Part of a small language model's weights.
Architecture: rotary positions, untied embeddings, attention and MLP in parallel.
MLP neurons of a small language model. Each row is named by its layer, matrix (up: input weights) and neuron, and shows model dimensions 32-127. Each number is 128 + 24 x the weight over its row's rms, rounded and kept within 0 to 255. Numbers have three digits each.
After each neuron's rows, "fires on" lists the tokens most often at its 100 highest values on Wikipedia text that the model never trained on. A number after a token or word is its count.

L3.up124:163108176085131160129121159104114142116138137133174120152153138126168127103152123147125115109111119135122152134108144122158155137118100099147148129173143151095117103166088137098131111121164159119119148124128099128093132158070142112137127119133112124082109169179117159129139122187134168164
fires on: "f" 35, "th" 15, "est" 11, "ss" 9, "ver" 4

L4.up468:102132126106126118088122099155137117135120137086105120106141101116169116129134123114134126140132136122116123155148137165151114149085108123127138166138155154105156091076119155132132121115107123154166149113089113151096131144115171126106131148156143123159162138141139100145122115126144172114
fires on: ")" 24, "\n" 18, " before" 11, "s" 10, " season" 9, " since" 4

L3.up190:119168091150090111134117158142127095160135132143143157099134131116115103157084129132083133152119144157126129161133078128113141142111098129106154151117135129138125126154117127106144120170144107086136112097120174145079131093143162120130120130101103167112118138150105143101106169134083120157
fires on: "y" 35, " y" 10, "hy" 8, "B" 5, " middle" 5

L4.up98:168135108176134108151146146112123185097086143128092140124120067138129111135145110165145146135112100151148168114148116160156102164118154146128135125117088129150098166112185120129126133103136150117134124128134103087113131147137128160107160121143135147094177072152144147127125152137129099149
fires on: " to" 20, "mp" 16, " of" 12, "ab" 11, "id" 7

L7.up515:128139125147136134147119136109165158160133169109113098077170133120143155127103116165125165124116121124153159178151128135130066121110116131173105053125144090131139132079114125114113100124125107096183185129117105125162148088096176133108112133127095136105158134114130109146094117150150112128
fires on: " over" 19, " about" 14, " than" 13, " $" 10, " least" 6, " number" 5

L4.up246:131128113146047116140132137149132122117125097146144113098129089142118132152137128120105138170146134138118177126089097107157127110120141098167131098110144120149103183112146190127116164140120111132149155116076140147147114075080158179174128080136164109137156171137126095150131142133158129123
fires on: " as" 43, " dis" 18, " Fra" 17, " has" 6

L7.up431:162129171135128109129110146141138120125119120092175099099088111150102120155154131138165139139148082115164145107112113142118129118113100122120152097123102143070112135124123140133125124159128093133150159171129070166117110127130138099149112056164145118110117167132154145153144115161123147139
fires on: " sh" 19, " she" 16, " he" 16, " we" 9, " g" 7

L4.up54:154138124108135149153133114100133142139130146110105119107109105122138086134125123104102057122151147103140128123120188124142122128150133139155137091141162136126175120110134135114133125093136111156168159113159145098107117103112142217145119130087114179164137136152116108103157125170090167132
fires on: "st" 20, "est" 12, " number" 7, "ena" 6, "ora" 5

L7.up101:147097168128107091126132115102101102067141145117123132171163133100141125123133140138120119101119124133131122147164095118108134147112143106151119119084132124171121096113116108155110074153138094086116126121140132117063138157137143162122123132107164134164117156145121131107138121090096125112
fires on: "." 25, ")" 22, " 2" 6, " 15" 4, "%" 4, " MF" 4